Weights of a small transformer language model.
Size: width 160, 5 heads of 32, vocabulary 2048, 5.1M parameters.
Training: a variant of Adam for these matrices, 122M tokens, 14832 steps.
MLP neurons of a small language model. Each row is named by its layer, matrix (gate and up: input weights) and neuron, and shows model dimensions 0-159. Each number is 128 + 24 x the weight over its row's rms, rounded and kept within 0 to 255. Numbers have three digits each. A neuron's up and down rows have the sign that makes its largest values positive.
Before each neuron's rows, "fires in" lists the words (lower case) most often at its 100 highest values on Wikipedia text that the model never trained on; "fires on" lists the tokens most often at its 100 highest values on Wikipedia text that the model never trained on. A number after a token or word is its count.

fires in: "6" 16, "7" 15, "5" 14, "11" 7, "away" 5
fires on: " 6" 16, " 7" 15, " 5" 14, " 11" 7, "way" 5, "a" 5
L5.gate375:147132133144118118130147144162083123124107087163124088127135156112123124115139142107109087088132119164122139151134143154129099117132127111133098162120099162117150168119123175057136130130115173148105143115123143088111184101147128141098144114105133127086126127106101110085150102129151096076142153123164162149127118145163101118142097154155092135123097130160087117122115157160125131109125121127169146115145126169129164106100085108130111139093111169113107087158091135137097154106123151
L5.up375:115117156118143136097131110127128137170138171149120097093101095117148101134125096087059141085129102117155130143141123110117114067081095143106139169159117138129107083117096122098101110151151116103084119127100155090113116135108174129157158134139130164144142110137145087102187098155151131144133101119128100131108134123150127143098170111109123149110109125148105121070126143139109132133123124156104136123118115095109157148135115076151106142074156105142082116127142122140137139112152115

fires in: "a" 35, "as" 6, "an" 5, "at" 4, "artist" 4, "all" 4
fires on: "A" 68, " a" 32
L3.gate270:187131131109132093136120131130091157155094072134103130174126145157137123135146122095124155102158107114095195132119111115090123119165157130122169162117115100152146148166098134142151118138122109111123151128152167094123152119130133106111144120103108117143115141126102141138170159166071105117134127132117106132154140177146058129136106109142160120157134118101150136149139138126100098124097104091138103133105099104167149127116144130113125107123148135088128089097112163134133183132086147
L3.up270:125118125167148115093071119145121199132139126156153173126119085131130106105134144115115122168107136114108153140125115140140158162121131102114141073135109092126132210127152109142160125153154103132109144106109128147120095136126119147109107198159115121104096124162129143128111159141087071128137154191088112160148132135120168165167109125147148128135131163104104157115126132111120128145114108094151104178125128124108134137149136108155097107153133137131138106126118131157102140141124133

fires in: "in" 29, "on" 27, "93" 4
fires on: " in" 37, " on" 27, "ing" 6, "In" 5, "93" 4
L3.gate377:098145128116144147114133196128115122122154134128124140121169156122114126176124106122163157079103147116110088141151160123164123169109107139102135116112138147096097117084109147141139139124158135055161107173110120130127162167149121118088121118122111133119099105128146158150113134168132058111159107141166125167121113109118102140088112127144126146125099111156132127106098124087147109144101148147114180137151135121158133110132101107157133149123079183127133143139144110136137157136158095
L3.up377:127115091094122158151136147163125140130090162055127130147077108107132135130140158114112096161110109108163122099132139109126104121174153112127130126140113107154119149130131115112118149141168121113137134104135149144196127141109106128151153143149149157074164128135112119140184152153107133157106137104093145119126158112152125125081116150115125123091134154127136087114144099120118117155144091169128147093101128131087120135127110154110192134139156181117114123102146122069108094110156116

fires in: "company" 12, "family" 12, "2020" 11, "country" 7, "2018" 6, "city" 5
fires on: " company" 12, " family" 12, " 2020" 11, " mi" 11, " country" 7
L4.gate18:125153121142116124107126124121149137140131105150148108132126135125114123121091123121132154138154124140100111099113116113122126130153103099156128172083090116139123218122143157107103122096069097135098124121107104120089089110157117125086106107153140095105118112124105161114124116125148080112142155176157141136129135136111094167182127114124058152123123109145147140133099124145121138115155154100178152158144136108118140120106138138132098081089141164093093074128163152153126106126122139
L4.up18:138133178159129120136128097124143167130153150132110100130147171113137086086107137130091154174123123127130152126168142111136163131122099105147160135109102120081092116115106138115162095105107133091130101141111080097135126146135140126147061127180133134104105134115104164113156082126116144149143147159160130132123139156155079103142137102121115140142105146132168149182104119152126123135151130111166174130130166177113125109136117122160151106083101151160096127144131117131110123116146171

fires in: "has" 23, "received" 16, "have" 11, "career" 8
fires on: " has" 23, " 19" 20, " received" 16, " have" 11, "Career" 8
L3.gate44:150150118098123134124090114116184140130100094154140097140100132155161167128125115100131160122185086138105142081125140149098137168130189108119124112124147150174126140147125122157116129100110132102051162133164157111127166136102147133125119094122099093173091129135128099131147154112166111122170079102144111117178113126130137119155113129143135137170121116128122135158144127086110147138106093092101144152112149113115157127119129115152152126097122141096106116137108177145133134130096135
L3.up44:109149118092137134152146113156127138136176139131102104165100120119103161118105102136152122128098125127120167134119128115130097126141129097122085115109139120138110107110121145110100140163067117140145090114125138086095140153161111156166134185148118110120155151106103167086122109121139138087137116145137105147087123141120095133106110160110067150083112131136141148131124089131167045097149115132145118126148133141149122120145103143152146102112108123108087133118178192101136136112148104

fires in: "south" 15, "mother" 14, "southern" 9, "music" 7, "great" 7
fires on: " South" 27, "other" 21, " Indian" 11, " Music" 10, " Great" 8, " River" 7
L3.gate36:158146086133116095136158118150063114066083122121120178125099161096125111128122111108132165103157134131122163150081146148127131153158076088127146137118151145126141149147111149116120164153103139132128105080122100130112149127155139113120142111166127119111114136140092138071110123100151096084094091148127151159152159144123090155163119121126152114117110127094137115156170133153137130131133102156135122137133114152131145137108148146163127142124100126114147143127088087127179093147144082
L3.up36:168139096121128120172140120130110142091133119132106132100139154098118117112115128130139144098117176122133154155117162117148129163105026139155139128160165142103105113137122167103109136161127155118122125129091120105146140138126116138082098128180147112137111138129110105113124141104162122123107116163138155139091112156153106156096137144142119120123142119138145124169116074141086121136183102152126102132154125157106132137132124128192091100154089108148166136165137083131154131107160115

fires in: "early" 25, "well" 23, "number" 18, "long" 10, "late" 5, "bond" 4
fires on: " early" 25, " well" 23, " number" 20, " long" 13, " late" 7, "nd" 4
L4.gate61:098106130164134152147134187122104127104119186110139173156132116165116142148095089110110098147148128158118074104131111093146131144113124179126133113128120117088143064116128122157121106115133162151144120118086182154105135144135114099137105118134138143078143124087117110146115110105141133136144149129133117146124146098113100132102085116158103141090160140113118132127088127104115166147131164143132153123119125119139130136133114114132157106181120107160149164157076151130158065111138155
L4.up61:103111171118165138139188164152085160103103135107138155152119155199157139151144124133125140143163106148130100123103092128141141171103157155133138141131133145123146105083119103136148114132150124136115173100122120117148146182110120138139171142105107150164099117122123139139142105096190120102136115145135099135168146159105138099126099111141138129130145094072137116146103166116118121164119127161147139123123136113138126140101142140130147104140123122087132134144077150104211112137152137

fires in: "a" 51, "free" 8
fires on: " a" 74, " free" 10
L3.gate407:135109150122120128150134100112194143096099118131098166138116126097139152112140107139102132181112134100148142128153060149120144139168129166143116135136125130098105102118149109160134132134115147133114146062127129109143140167120131086180156149159120097125142124140133162134111119056096116155127124138126126145150116125128105126130141142134139124125149136090148134121108129125134142118123105141147115152135110152140147133124133113084190132130169213131142139172110180195136131132106143
L3.up407:117122151142184182165106202097073101123139144138111134130165096147099135159128137154161151083128121106145128165108131155144130148103100098134146088149156118159107143115145151117138112106195118159117158141139104115162143144131120149075082126125111140122089125085142122129120103152128067125123140097133122176143106098131126127123123125152111123098124119122099125111128150089155170128117101133129122136126164167121133123131092136179114137120109113150134150151142100160168130129137125

fires in: "it" 56, "on" 14, "location" 4, "as" 4
fires on: " It" 57, " On" 14, " V" 6, " Mu" 5
L3.gate12:137156121123136153188142094115152153131132086149116126061146114120096183140114116114163152126121098162091098114124128129135117146107139149097151141139138171109130160117148138153136088124085114129128127126110145122091153156135117110088165095125099105158110111133105151127128109157056154077131145132142109123112131097112123108142126129141119130139131082114143163123143133089147150147128120113137142144130124134146157127152083119188042156106099138130130124178118113105121127121105113
L3.up12:124138115136153146073153142128134125112127110143112131102128171118144140090112106140107133152137126117136120132145118087132127105084082142131168110137106127140141126108141126154113120160121166157161127145127146134159106117142139112159152087108120163141134142119131128142172167026086097135099103138130120117117107111147108116120114140130122130144127114186118149097078123107154129138124078119120126106114125150124173139160129135113026186130133129166129122142120160112100118123151126

fires in: "has" 29, "had" 20, "have" 11, "died" 9, "de" 6, "and" 5
fires on: " has" 29, " had" 20, " di" 14, " have" 11, " de" 7, " and" 5
L11.gate428:083148102174107059152133105111133127110125087133123122125128125116159147112121126103153148169112129127133142091129181121132133128127119125131100151099110126130124140094185051100148176111096145118118108085126142152083138083115132158111107134171138134107158148124110148146115145097146092098129114097117069125125135143139122099122135109112103147124130130161129128168134142149154109113096128151135130110136131140180092099140138149157139146094117153134140074118125171133136151123071126
L11.up428:168129137130094113134140092147090142118115130177165078132107137144199087139118108086117126148108135117160189131085097134117153097107121084124119128145122126139145141140117114102103122140136104137117126140167108101083135088144111091139084083124126101197141149140136129173160171081156121133125124112149132145088155125175092092133139112113141147128112099110122139098150120129105089111147103105132151088136099116137140134149152117124127133145174131127159109122135155123126136140141117

fires in: "on" 30, "south" 13, "north" 13, "southern" 9, "east" 7
fires on: " on" 29, " South" 22, " North" 20, "n" 10, " East" 9, "č" 4
L3.gate332:108089099118154172151138108181150179127115096144133148100159104125135124134124193153127139152132145116101161118109133086157177099136129141126126152117102135145147131102134100130145127159109115117104147126135086135116122073131110103086115107160118148134090099158118121134114116116149136085103070128100112166153158141078124192141109142165143127142116117116115135146118142105092120138149117169100170121115101152121108131123124097123132118146122143107105067094129149137164103144162134
L3.up332:143117145100126165161129127147128186129131125149094133131153116109072102118098124161141151116114162118127125171136111103148154125144080116161083128116106150151143101095137153130136095114132125127156128134077120141146150127137107112099102134161154121140159089164087142098138124152113174124117120147130148154109131114145131145068139169163113121164144110136127145130054088102103153111139116152116144112115115105161101145169118100100121086160102117147139144135141115143177130070135127

fires in: "name" 14, "club" 10, "street" 9, "california" 8, "service" 7, "organization" 7
fires on: "ization" 20, " name" 17, " Club" 13, "ition" 12, " Street" 9, " California" 8
L3.gate72:134163083108095130121098140141108130129127141124093133141141154126175147135121140157158130156103150136148195137162109140156113111125163122145130134090134094154151123158127133089144131177128083138102094109147137119133127105141134146089120122124124079164126131110122115142153148096075130094125101140156111152118115094149072123116109090127145132144092161105105128114105109098144083108135128112079161104141131109112096111116126105155134176132179124155117159092121107111072144152162136
L3.up72:120178114111123145131106107128112154129123141140072195136142144124145170153106129131170110156100144119149149155146103144144123132122155157152114112092164156132141119126147167104161127158117085115104111121116153134113120102124120102115097124146113119112116149119146072103114117118106124102123109169124127133104074061113102116099140092152131154156140161135123097095105107086152124131129137092088158157108151127098100155136123074147132149167160116146130116134122103086094109125171149

fires in: "based" 27, "year" 11, "efforts" 6, "effort" 5, "chief" 4
fires on: "ef" 33, " based" 27, " year" 11, "K" 5
L3.gate397:123176142119129128109100097142109129135129120128099128192088161131135060131136134127130110206121105136141115111144097106100132090172137128138096145115144130127147118145121124119132134153102145032104141115130133145119123138133117144203155123113158127122157145108127116104150107193123151138107119113110145131136109134120131128119120136094132123127166110085150105115134155129097120111117097121100130140127119116086125162116147135079182119134149069090122116098147135122126148126105147
L3.up397:139158128117136152149119191147116156126113125114116114137104149115156085156119138141136143106148117124118138116092116080132136118150063119103137157162158131137118115143089172126161123158129117095131118127117123147125127114121134123159163083103137113120141102123080131129185100136140128085126178132117113147115128119103130125115138141150120110105164092102155191122152142116110129111143090136107138145120125144118104127150132137150146123116099108117143148136145164252114123117081118

fires in: "which" 30, "a" 28, "the" 6, "in" 4
fires on: " a" 34, " which" 30, " 19" 18, "The" 5, " in" 4
L3.gate306:136137144121125107105129131105133107123157114166135154078153120140115121108097131135118166148188121128093119138107185160106104137141108138103081178128102108135142188097136130075107133129105123147083148097125094115126171070146132128096142138105110118150087131129089128152113113121146134114165118120174091175150107094129143139159151106125092136151119113159092086137117128104134157116100129114127138141133136101159138102136131102136116109127083159129095089150140149083129157119113147
L3.up306:103136138113147144152118170100122124133128143114136127151161179132101198150104123142142161150111106104136128151130149184144128168132128127094130114143149115126102084110156063132134129095106116128142121130131112136161119173155126161140145157123122115179119115154102164175134160125126120135119106109110105137125071086115124124107144140141068144151138108138146133158118147081169089180131115109086111114150114127159118135126096119151159126143097150177141154150139112096105158130120140

fires in: "she" 13, "work" 10, "votes" 9, "worked" 9, "her" 8, "works" 7
fires on: " work" 33, " live" 16, " she" 13, " vote" 10, "ter" 8, " Her" 6
L4.gate41:126142107131137108132138091100136130110083135111131152102149102167133131152163081101142064115192080131120096115112131137139118138097087124137116095109145112131154104168100095164143173130115150123132127124137121084139188169123113157139171112121130124153100111106117088146119143087177114128142072117146113115113127113120097092162116108144120110073108077116107122136162096162159150100131154123130121125133136177108139114124153127122139149126145127097118138117088128135138131143144141
L4.up41:092162096156171083140126111091132153128103127119121183144122093163120144118136074134149066132122102124148092126146129130153124136108065115121116074139186128142137127139131110152157128135115130108140108111136130119145164147119097150127134120143140153151145121090113101105115129093188135094164100135084142109098080096100139099164128132166123092086147123137126107138110094121176169135128129076152116148126096154129138158144135112101132142137118114112145130138097120129119107101126124

fires in: "work" 22, "works" 14, "worked" 10, "area" 10, "eventually" 7
fires on: " work" 58, " area" 15, " event" 11, " water" 6, " level" 5
L3.gate179:138109119104173080092106143104120113126103103132162107114109146123131138134138099124100087141150106166114107137133135108100128131093141128146166109082127126168101071126087103139112176139134145146116114150126103107131120135074120136162136099123153128140097132130132106212153143127143114157134134089146127118101123202122141137126128114098102135092130111095104142164167122119128144107110150105128097094142133118151101127133142127102150117121130137154104131125163143080095057135157146
L3.up179:148139192149155109131105159119097108158121137124130149112100144137168115099088108142104083126093138163158121157146130177151121118133145147133106120157148148119098140112150117136125140136108114133138097133093124140090109139135115157165134132153187128091138142157140076134146084136138124153127146127124142129099106126162154110117121135147097105092142135138085102134111128168164168122086125103118102142158157114165142142137121097091136124169120144153165108185174110129132098084150170

fires in: "in" 25, "born" 16, "great" 6, "what" 6, "national" 5, "population" 4
fires on: " In" 26, "born" 16, " what" 7, "ism" 6, " national" 6, " great" 5
L3.gate225:149137100098113120112083136101145111101098114159166193115137108139165123152120130129170171134195122099110127088130137093143130105172146136135146101112123145132128126135115117120163137127120081142118108126135136117154151140144177164125140104117098123169102145151097127143161112139107123127164130131133156185116108157092110105180146099136104096107121084117161108138128147131148134092135150115077159141131135130156162135121153104132133140106191082093152139117119131117135098144126101
L3.up225:158128133113101131107103126108150167108102131180137177124144101127134110121107122139135161153144158125146166079107143105149123119111145124126115103136142158096161143121165144117149114118098089139144122112116135107142154187145167148136103131165127155127127151147115138131123092146151139070168137163120193165110073104099126110159146129150080126100157075160159093137117115156157134085120124104093111143148114139151158153135126093133137120134164118094156107154128159117135123104134120

fires in: "he" 44, "the" 27, "in" 9
fires on: " He" 45, " The" 32, " In" 9
L3.gate215:127116109107078125131118128111101128148145131167117087126131117119116093146111094131110137139170115123105162104105139112095088095106114136112145121137119117133142185143117112142125125126072136171117143163123156123114113099138149106148132105122135077175149103123126057109127185084132115083120132126152154142154105157169139134123141089139103124196112131127150173132129127124073123105132117075115107103094092106138126124128172139152115143119147118142103105151153152108130130115088152
L3.up215:080120111129171153158100145106132113134116110178128092163169156149124125194142147144122140136105140149126120112169128104139158131107124137099137097111162147098115123129123151111119115092127127125133142147141105110117147126140136135097113142123101101190116116157084136128151120115142179200149119130182105092127097109105126125093112146158101128160134126148113097129129117075139124181110164132097117123138150130118177136142118121110106113123093178128148119106147151107127194123142119

fires in: "women" 21, "member" 14, "members" 9, "year" 9, "said" 6, "left" 5
fires on: " member" 25, " women" 16, "year" 9, "vision" 9, "tern" 7, " said" 6
L3.gate331:152099110125116142121135130159105127150108130105160143130117130084130115111151136151126145097185074121089111141098144133069109118113091123131103179135127133185138122164094141092148149121119122103127115191145154115161189142133152097118131117108156070182115136083126120143147142111126129147141115091114136156137176155131116146086113154080132130140135134144138119106132130108082142090112130135101159101106105126114149104120134174155117132103126115179143134111150144132117126110126145
L3.up331:150116126114126165125150130167152166162120157118160179122118137095115113115127109126121152131154109115145087134077147148093139148078101138136077165178147157146135156135147143119128141138103122123135108152122161139144153175138136090134107135174179101145131168141136120134127124130149131142112113131080137142100140109107171115064135172118127149146141123166140101077129095114088127113103115118114138141100122143102164110142113155171113131142092107172169148144151151119119151102134155

fires in: "north" 22, "south" 16, "east" 13, "southern" 12, "eastern" 7, "central" 6
fires on: " North" 28, " South" 19, " East" 17, " south" 14, " Central" 6, "east" 6
L4.gate216:124119090091143097151104138129084128111105154134137171143170148153101115124131078138126164100118134150121168127120134111143123145149103120121157135127113109158079105138125167102101115150105132103117129102141133129132130158160146109114124099130137099157093095129070128171132185106117128128138088084142111144131135179139077159109108155122124169097098137068156105148105170125135076140110117167105140148095107140141122124124143120135132166116140128106140168089120136087107125140152110
L4.up216:117115130096108117166099149138102138127132145113121167120151148159093069091104101170124174105101142141124118141120127134183147137134046109155130118142137125124078111118143182122087104130130133094099132110119127135131120163104126085115111099169138134152122105161111100134147169124130134104143107108149130153110095118156112151079112138159124154089132128102139096143083163117141122134128135147108166132103140134141148153129117103167132157153110099141161139114142110060138138096135138

fires in: "age" 22, "language" 14, "management" 13, "manager" 11, "average" 8
fires on: "age" 100
L4.gate354:132102059130135133123156122151112135186126109117119095114130110144142149115153192128149121117111153100164191153091137182146102120091110158170125106120133174127161119131140138145116166141096142138123169148114176114112147135180136155130127157103143166119130142132157118146148130116139136121125106095123120095135100132180137133120110104137098111154114076179140110128159136133126104145136125132113126158109112112131129129117110098156097133082122109138082073113122101092124143128150103
L4.up354:134161129155124099131115138099107152099127132118145136126132161103124129075113084154161119131146148186114107121151105102145133160149128122105111151091078113156087130127142158145148104108130100112166134124121108148144103102102133112112157158130114101138112115116068177087115128125132117162149145121134129148153117100129146125121129140150144140108108162098115068126098114133139166086096157125137155160159116124108113150139157159087113075147150121101185178150126113145132102131105177

fires in: "high" 32, "returned" 19, "new" 7, "return" 5, "higher" 4
fires on: " return" 27, " high" 25, " High" 18, " new" 7, " O" 6, " so" 4
L4.gate232:116117134127143102116105108126132132136130131147166125155139187158158131157120153127148102098102098138114140154143164133079115131163137160089154139132124127153145111142104126107103155141158163136087094158146143118161156144148128110113105089106123094161092100146126117174163112119101134128123145090128108143168145134168083138159136082138175138155094144087174122143126158087081132122139102127139123143128148144128112120110155131135144177075145100104114152173133135095127082125130103
L4.up232:126113164125127122115141122130141139156142117123159122163112162132114122130059166138149116145061098129136126128147142128119107130146116176104133121154147136115147109154137101113093138133150173105084103159131146131117126172126106058151096105156154131153110102184172105140141115133116139101122161111112114125139108104166108122152156119164148133150135116083161099150112130101108123109155111103151121149121146146118121163127138083140150155119122108101112141189162140070135100086122133

fires in: "north" 24, "south" 16, "southern" 12, "east" 7
fires on: " North" 23, " South" 16, " south" 14, " north" 10, " West" 9, "east" 8
L9.gate97:116143140117139116084112161136124119139117161114105160143140156122095111109097118176108135109135131107090144140141140144131105130149106131074181129146147127106125130115145099092111120109120201138157078099121125141154123124157111109143121152167112076138125122145111184136166129099093140172119150118134147168130123179177108106129115110117096125143073170121126134165110145117168097174134099156125123134168136105114169115098083097126096158143109130143107108129129124129132139119108126
L9.up97:130102146121100095119149117142084130140080152153131138135122122170083089160113126145145145152161152117133158127114174101140114117125090134071149157128175104161069153133113122139120173135109152121138095106098164152159148113115097103110113140148096111112113136125135131143148142090159150135142111096155164152111165151179143121120157129114177107131092124117108110166131148154136130097132150169119122133127090118127102146126109108143116128134102112123090073099150145101163146137118173

fires in: "an" 19, "father" 10, "any" 9, "mother" 8, "addition" 5
fires on: " an" 33, " father" 10, "other" 8, " addition" 5
L11.gate136:141105093143116126115075126134155129144134124146159154139130116142150134109125183139141128111140138147147147137119136089117133150136080127116095151176148105181096133151136157129167108126087077144123130076137107133111143141113115109131090114156144073150126138099104126123103142126163143157116137127130131167127147106104153121085137098107148093176151118125091183154148167134122112156120109114097142166126142162102177128120132125133139107105108135141144121145171165164075098102124168
L11.up136:144141111118103119103146179148113161119118123133159144143164157104139100088119160140121108121152156124128180124145102120134140100184116161085101149166188124135110120129128122134104144145127110125114121122097121124140110105104103154102091101182131137116127144126175093115116152157111086124086082074129097145098070086117153124112101118125153151151130119123087130100154158153130129158137128151140144118177140099113132133146110156094127138142102092126106086100161107106117147127138136